Weights of a small transformer language model: RMSNorm before each block, untied embeddings.
MLP neurons of a small language model. Each row is named by its layer, matrix (up: input weights; down: output weights) and neuron, and shows model dimensions 32-159. Each number is 128 + 32 x the weight over its row's rms, rounded and kept within 0 to 255. Numbers have three digits each.
After each neuron's rows, "fires in" lists the words (lower case) most often at its 100 highest values on Wikipedia text that the model never trained on.

L2.up250:074183095168160058127124116119127113110184099120128143112208166155130153138151147170149134118075117110134110156155138135131153171103128100158154119138136097119186149138115117162164170105114101103178110132179139127078168106146144088119151136136095108075086146168111169141191203124139111159130118125097086104146112120137134143125079188121129130136115104118174108067166152132080101151138
L2.down250:113144154114171108186081069140141121108111129136149114096149128174121067114168141119080135083174152082107113153153153098179138108136127093117103137127160128132148176089176131150155162127136095116095131062128134160094128163106098140126096105108112211121138139159142133131099131065136115154154128132071189124098080115118183173183090098123129107116110128178175115077142115153140116131053
fires in: "other", "those", "one", "its", "their", "the"

L9.up518:081139114174121129089095121123083122145178156128080199178117150178108113154113104111177152147139093149140102189129144142102163090163143144094128162148068133153115154104101118144168077117129176099136098139121116117160123066190121085146160124167171197130166143102153146125105137184133130139122119084152077133159073060164146129156155122157143086174153108149111154051151119146131061103098
L9.down518:118136103121162177147118140174159166175102090105134131069091168125169099120110136143111115175168109057183128108143191092198104165095073160118176111129065128107127150163143084169111172123102136169118121088159134102143132195135141124121146177140136213175134154118134116108122094156113128150110118141130193124154147142126125108090138101155124173158089118148144090177086108212086209114090
fires in: "to", "in", "under", "over", "as"

L5.up476:118172123135122145123127150159151138089144112100063119121113113114169092154087132078154125038142185106100074142155226179120165070143181066131177138132144111127085161182101108101104157115124147179122107200137135116117152147054119140068138118141134147109160184122131124143117090120128081127119094074139177127106094071127091148155055103066142122128073083085107159163128170145097098119135
L5.down476:208102134109194164133120162107173165120180136111111139137067164157135143089086101118111097116164111123135094129092150216187123085120130158102178083105123096134085166119137129168079128114138141177128100114119135166156092105182091157147036169123157059156141130136150114121143080095105092108118169145146136122140147137143116156139159089137120164062135134068134158147170163129130156152128
fires in: "of", "to", "the", "in", "from"

L2.up910:124090120117145131116159100129086136166172170093081112160134096121163142126095116147115128130079150126106157180066087056158115154095151086117156069181106150073090107100100116129117117093077140119165134160141120066146138031131161111095117112127136179128125100102115107146152143129093167156131155168174051145130106127161100092161152113140115103161120105126189085081158168093156112098134
L2.down910:071109153148076140127093074166123083172143151160120110117152155098134164061124140129104065137154109143150087077099114136115121139150183094161150133135127127133153106106154118126109102153138158151150086093130097159127170121163123112174081190138106104157137121172152106146131080125063139122135040099088200125143158096153143099071160107140173125150123160161123065157092115132157092129152
fires in: "be", "to", "fiedler", "then"

L9.up567:149164135109090187138147167125172167139125106098072128104130141162077105170129116082177203107169144132156089180123087148072171152126130130127106179166133094212117142157087145111090055088106153140129145163119106089084129096118090145096100113151168149150168167104117156173142175114144133104152106117147104143106083116198121158117148122123130056159117103110143137179140188188142133100090
L9.down567:164198094061163165122155109106093114107144121099158106101163116112190118095109074137091113108132161096100137118106142096088120137177123124074160095155070096077159175157125169138144147095157108081127121109103117175188097104143123131130157134155169134119081132130081076108113172082158158120118066130111123089135140100068073142077148107163134108054140105158147121095154088174153081172087
fires in: "in"

L7.up459:087124096144174112119112135070074110130139107123125083114149096116020114110124110129190127135116085206109147117123122070161100131117100106150139145121113127053095081137124133160091089159107080143176147105121113126076159127058141123142162087174071186133100094118145094107115159141103152119102135072123078156196109123097136107136114147119185127119097161187162029115098142099151196096162
L7.down459:112154122175120050124141104095193111156189142189082115118089143121134180154143138092138088053128084138120121088079135106114048129120116101172119119074074108110096143122152085140028168107137163130105164109102122087096162112101074120092135123124184155165128149145144109115132123109092127081109163072070147114189195088128153119070088106077074100166131099138058114141064136147107105105087
fires in: "be", "from", "a", "are", "by", "to"

L9.up267:132146105113135085113161138181122143079121135078133190180103159168212191149067098169095095154125077076137099139108136135147119132116135145156120132169096166131093089123118173156162139095144179094139100050137086142146131162159120144143126168129122180132107148147121105151105170168108150101133145134138139106207095106099140170051122156096158117113061123116182124159137118072069079076128
L9.down267:135089138131115137144062137145162147144086153180123089104136145069085150161132130168096131098156129083079130123157122169111160141129122130064155112089108140154174146148129092129123115129138162140097121123126109128077100146181151147149115079122107218130131182175162143101105124161113162163093157124116150177128083128166136097074111125169096116188130119164169181130125146145116196138164
fires in: "a", "to", "would"

L2.up496:160159066186113155135136068116122075149143100108111134108167130111123082167130109136140180122059239142139095137097122118172177119110158141126129142135135132102094143131160108170180152113111131182129161177130129143185197185157154136202144107110096129139155142162142152083095151179124088076120155065118156128143149126069107107158079106116087179163067088085145124117138125126191164145156
L2.down496:132097108134134042189111078114158060085095159144162133147137129155128069130089128118069091106144152132184099105187149052123076168091115123128064154129123114149135169160150180127109149126075135076141183143122100139141161109133099150141091127110139101124176140177167121113134118112158083189141119103080136102051132158130125123118131137106125159078101106121167138140078127135159147176138
fires in: "world", "of", "european", "on", "directory", "panamanian"

L2.up900:095157190104183085121044094126081105120105160126139131112141163133098129092106132093131163110140153086105173119139113084133135137121118187110195099104128086139136157127148093169113132107167143170133089107129160084119083147134111070136159160185091070117133135175132108119051126084132076100094085117082137119130116150102157072162070167175094098144110068172146138096140157113154135165118
L2.down900:113165142132129113148133100102089125187088113127064110135113123168095127127101132213105174158120142114105135163159112141152133114084132170117141162163126074064098126140138100123126122092163098077144136116102171167073074170122086132156175125123130155121174170147186134132131104124117099114114152134121175120085159134174109198130086140188159118170114124207147094086126140040092081097132
fires in: "its", "his", "their", "it"

L5.up312:162096165075152125149180156202161166068164076146145142145156164091149106159079040122133102138131120107141095142080163178131122167116101082079187052171124072162096154068159170104140101100093127185145115162105096131151119101160155108146105171158156101193131132083128094151103155123118135208140170076124133060155117137099106175089113135084088138191145093112171130121166118060141130131131
L5.down312:122100130123130109153129136132158165137107095103112111076131153119128098126081144178100146112156072081144142098139178202092170173120128109097134170115200108105099099116128110087133137094181150179077103165149164109094113104086129154109102117156176119095108112113093116149156118123148176062136097151147170203139215113101122125169118102132116081126111118100108137045151118202232123145123
fires in: "the", "in", "would", "she"

L5.up1071:152121149065158153154120127112093186104143146095103179122140100134155093154131150119082118109134140076088136086118138095103104147109109158105129151170124125120189150154111115166141154141163232130128169184145089081173102132190178182129108099166139152176137130167159150098135151082124092173145139076156169089150181120107145126139110112120096106124112136137079127199097093132079099138134
L5.down1071:086165149108099096085178120152129108108087161106171099145165118136112129109128156106091128163121138165127117090132165104157087172177147155122146106094150136105149133160120111182151103116141087156128137126136187183172154088175198154068080161100126120144095110129087125137132162081042122123125103171092166130176169123100153162099125101131134068155095053133101105092196152144188113151145
fires in: "of", "in", "on", "charalampopoulos", "piramal", "debut"

L5.up901:093116039195146086132086087183099173131141092135113128085144183129108090145139111106146146111166111147150117145085129169116067111166111160167129078133123186142098149149140099093165111119093114090104143101100123152121088123116103138135145131093148201137197109068109133100116101190173118086129175093147119107136138067089099166142117105127169097137086086189134110148106126078155076114117
L5.down901:179096101165176109139141125093170107118108161142142154161182180101146156080071068134127100122139123178146136095132157126124121142126169127133113093205120090130105160070073107151120154067169118088111093137146112146197148113117162106128128191148134159080096143173088080129130103091155141143110203143145117139143173179201130121155162117100161066152136171096137086074120146073087098098103
fires in: "a", "the"

L2.up1074:150104153112168102129142122089127121104099118169065111096167126138057119177113144188168105145116128120182090193034135119153170115119081123134054196163166178116123161126131172143130121119070129092114097067109094116145102094052150153120201117129176106075128157111136080131181129179127162141120148162168123089153134122090114109154132149128175095150112133102154119109143115105133151115145
L2.down1074:132118072128120076100131166132122076192130095137126085154129167102115117118075120144144155165176063095125146102125128117125151107097143137116098089111171105112126100149123116111153091129149183113131138115160187139108126135080182115166061131084115155116071082149117146164127081122128150109098154160145126141098172132124139151105103082108108153104149123110145090119090049116110156082121
fires in: "the"

L2.up514:136073105141139119150151192140167172114110155135129139187169137104118124200148100126119105091123147115195154121124083168161142174082109119115111136163137149150109131118135170123167185143167218096165108099106139159136133201137190128139128167110180130102172145113133148122066148105163105108163121091085141144152098107143116166103175121117159120205132077115137095137134140139112095120077
L2.down514:121181077143152110136076103160120074105109149156143130098096131067123149109129113133033154100119104144090169129121139122123143158104141168132124129110147128139127102185137107180142108103182121110085101099158142109185127169133126168153143107144105124133125177140123037102089182168136196146184233095140178128117099171140065129101174100128143150120122117099079134114143133073144138089128
fires in: "the", "a", "all", "two", "one", "both"

L2.up699:156116170148151147179112105090160130141146150150073134141125105068139105103084138105135178145128180162065099103157119065174094137130134163148105147126136112074167117110140138130099130138137116132101162196119090079175123112139160135138164131125109134139160119105185175080200114119139137101093159102147106139146122137120080090138112167133128188162160141077082157151082146150114113122172
L2.down699:132109141107111131142094075082162123141143167105123131117115100046105086157120149142136132139130111082144181184063129083121133137144073121158143134137133109129122158124103152088112154111167142139127093123154133158159107132183108172133105123133176099097104173108129124082126142179165142170143137163133133160127149148093124127096125162062102044136160120099145121155077114127141144134137
fires in: "on", "u"

L9.up887:161157077107116088134070041084080150134129097092069170175088133194154100174096102207123118123182197169098114149129148073122187108152149144093112124114154126125118123088150112088158131103176167126147069117137046135083115144133124130096126153155162101145134143161131116140123128198136132135113145124091109151097142118082157171106144176128179158181173119159077131121151101133083079156133
L9.down887:100131141103186063143131161156137143153160155131189138093175169148117099101115159116055159142135114145108130142145127101181166124108207173197130167153140138113128154178090137154090087151082106086115117155100158161109082164108157135173149130155024142099107064092151164156118086127100084147133130092129146115166097182124103169151141144225150113141137130181113182174121137134144164079093
fires in: "the", "studied"

L7.up3:158148100150108061120132209135139135115100132157139117144129118090097137094163150136127144165150128114134126100081129086108089146120167112042165062129122154091166161156136143136142138102059075105161083094152144157076181168178140164115205145132093181084178078103127084105154148106132135079100170097162165128157162147141123096150138165208084132150136165147124074179158127083087115169104
L7.down3:120124119129109181133119213106176147132159165106163101145102137083149139071139150101091145089185144124148124141122201124126123156094184180121135155115108097113117158198174157207111085074100115095175141108152099125156101123110145052173122215153116196106168105068151096160137162119158105130104148131100147114157130151115144125111116138154128136149090202111132154123114122215111114105124
fires in: "a", "an", "and", "no", "of"

L5.up767:149126128144078109153066100133102101164149073131148157098148157113071098161073151140094153195070160135160161087073150138117129087077145131122162162115103122160110191129108114165117098135114136094166107126095116179094133123161160208114176098084131154137160114167101106076069104154209126131114123125152146106165083140125113143177134131162147155141137166135100210086094102104115117146148
L5.down767:141128058114121161134143193117179155170151115136080107130156118109132114138149184146139077087134150118131113126160160139052156140115180118161137142111122191125147159129123156140099136100142140153086051170122157107162146138135153133173126201142155127170134148150218139174120132136105112098098128117187183148128163142084103145050075128149150132126150127134121141101133127182117108105087
fires in: "a", "an", "of", "his", "the"

L2.up1378:140078140045167121107087083152143137151068102133182151116121196106144124119135094114130111145113143158097104172198127074145133121125132140136145114082064169108159138171164133145151146137064182153156142114076140123149073154163059151138139133171170153127150076137143130158136181177132127167116151138112214139119144098157098090089130104115084139159072112135153125079166146111130166122170
L2.down1378:181149168112103145104120213064149133107123153147058105171150154142118121137116103162133172102130075163092136112187144134101126117101138126174110101145145080128198127087128163138169101132134094170142149104072145094107137172093120117141133175174111082157091098079126151198101149131110164183172100146097107120095169133084073145166123098126126094107077121043102129086131126142133116126155
fires in: "her", "born", "his", "late", "the"

L5.up1161:176138115104139129138095081141070103138153154088127144108167073110132105160111172167151099084161158141132112190125161109140115129147089125127139119170137158098087159156203141114127137079113124154121089121083123104130119136121101111143170115134139121052206138172164123145120163194103151169050151107150144069152159050126098114161124171131078092136116155143147110138158093114194060159132
L5.down1161:140186125105092143119156153095127115110136177182122115158119131115107122132182141147105117114152131146117121125184143126153120126116089168217087136125171095142080120091097124149203102129140131081132138111146066166150155136131170086134137113145087129116135132145103106155119091110159114096083197142091131133065115161164123126126136133154140127101142146092162152195119134106168092049153
fires in: "the", "s", "its"

L2.up1510:132117123180097124145146132082159146114192152142149150111116122058120151072119193095094123175092120080065131176143111148181116143097226142120194155125115148052106107137178103125106141085163195135092106157142117132178062132173129102117160109093147134099109150164161151119098098099168101139119158197143209125128139104118119139103157132160137181105083167131111165108115079128084121155135
L2.down1510:149115154207174121072169085169156143175154149157138119140138136157101067106079157160192168082123080178189186152118047157092111156127105084119108166096095128156172135138105134080165144096128168128152101100115172167099164135092138206150075122158109093159093158136122180128129106110145113108115123111075100149092124142100166101138124160116133103208157136102112134099160109089109090105144
fires in: "on", "along", "in", "of", "the", "up"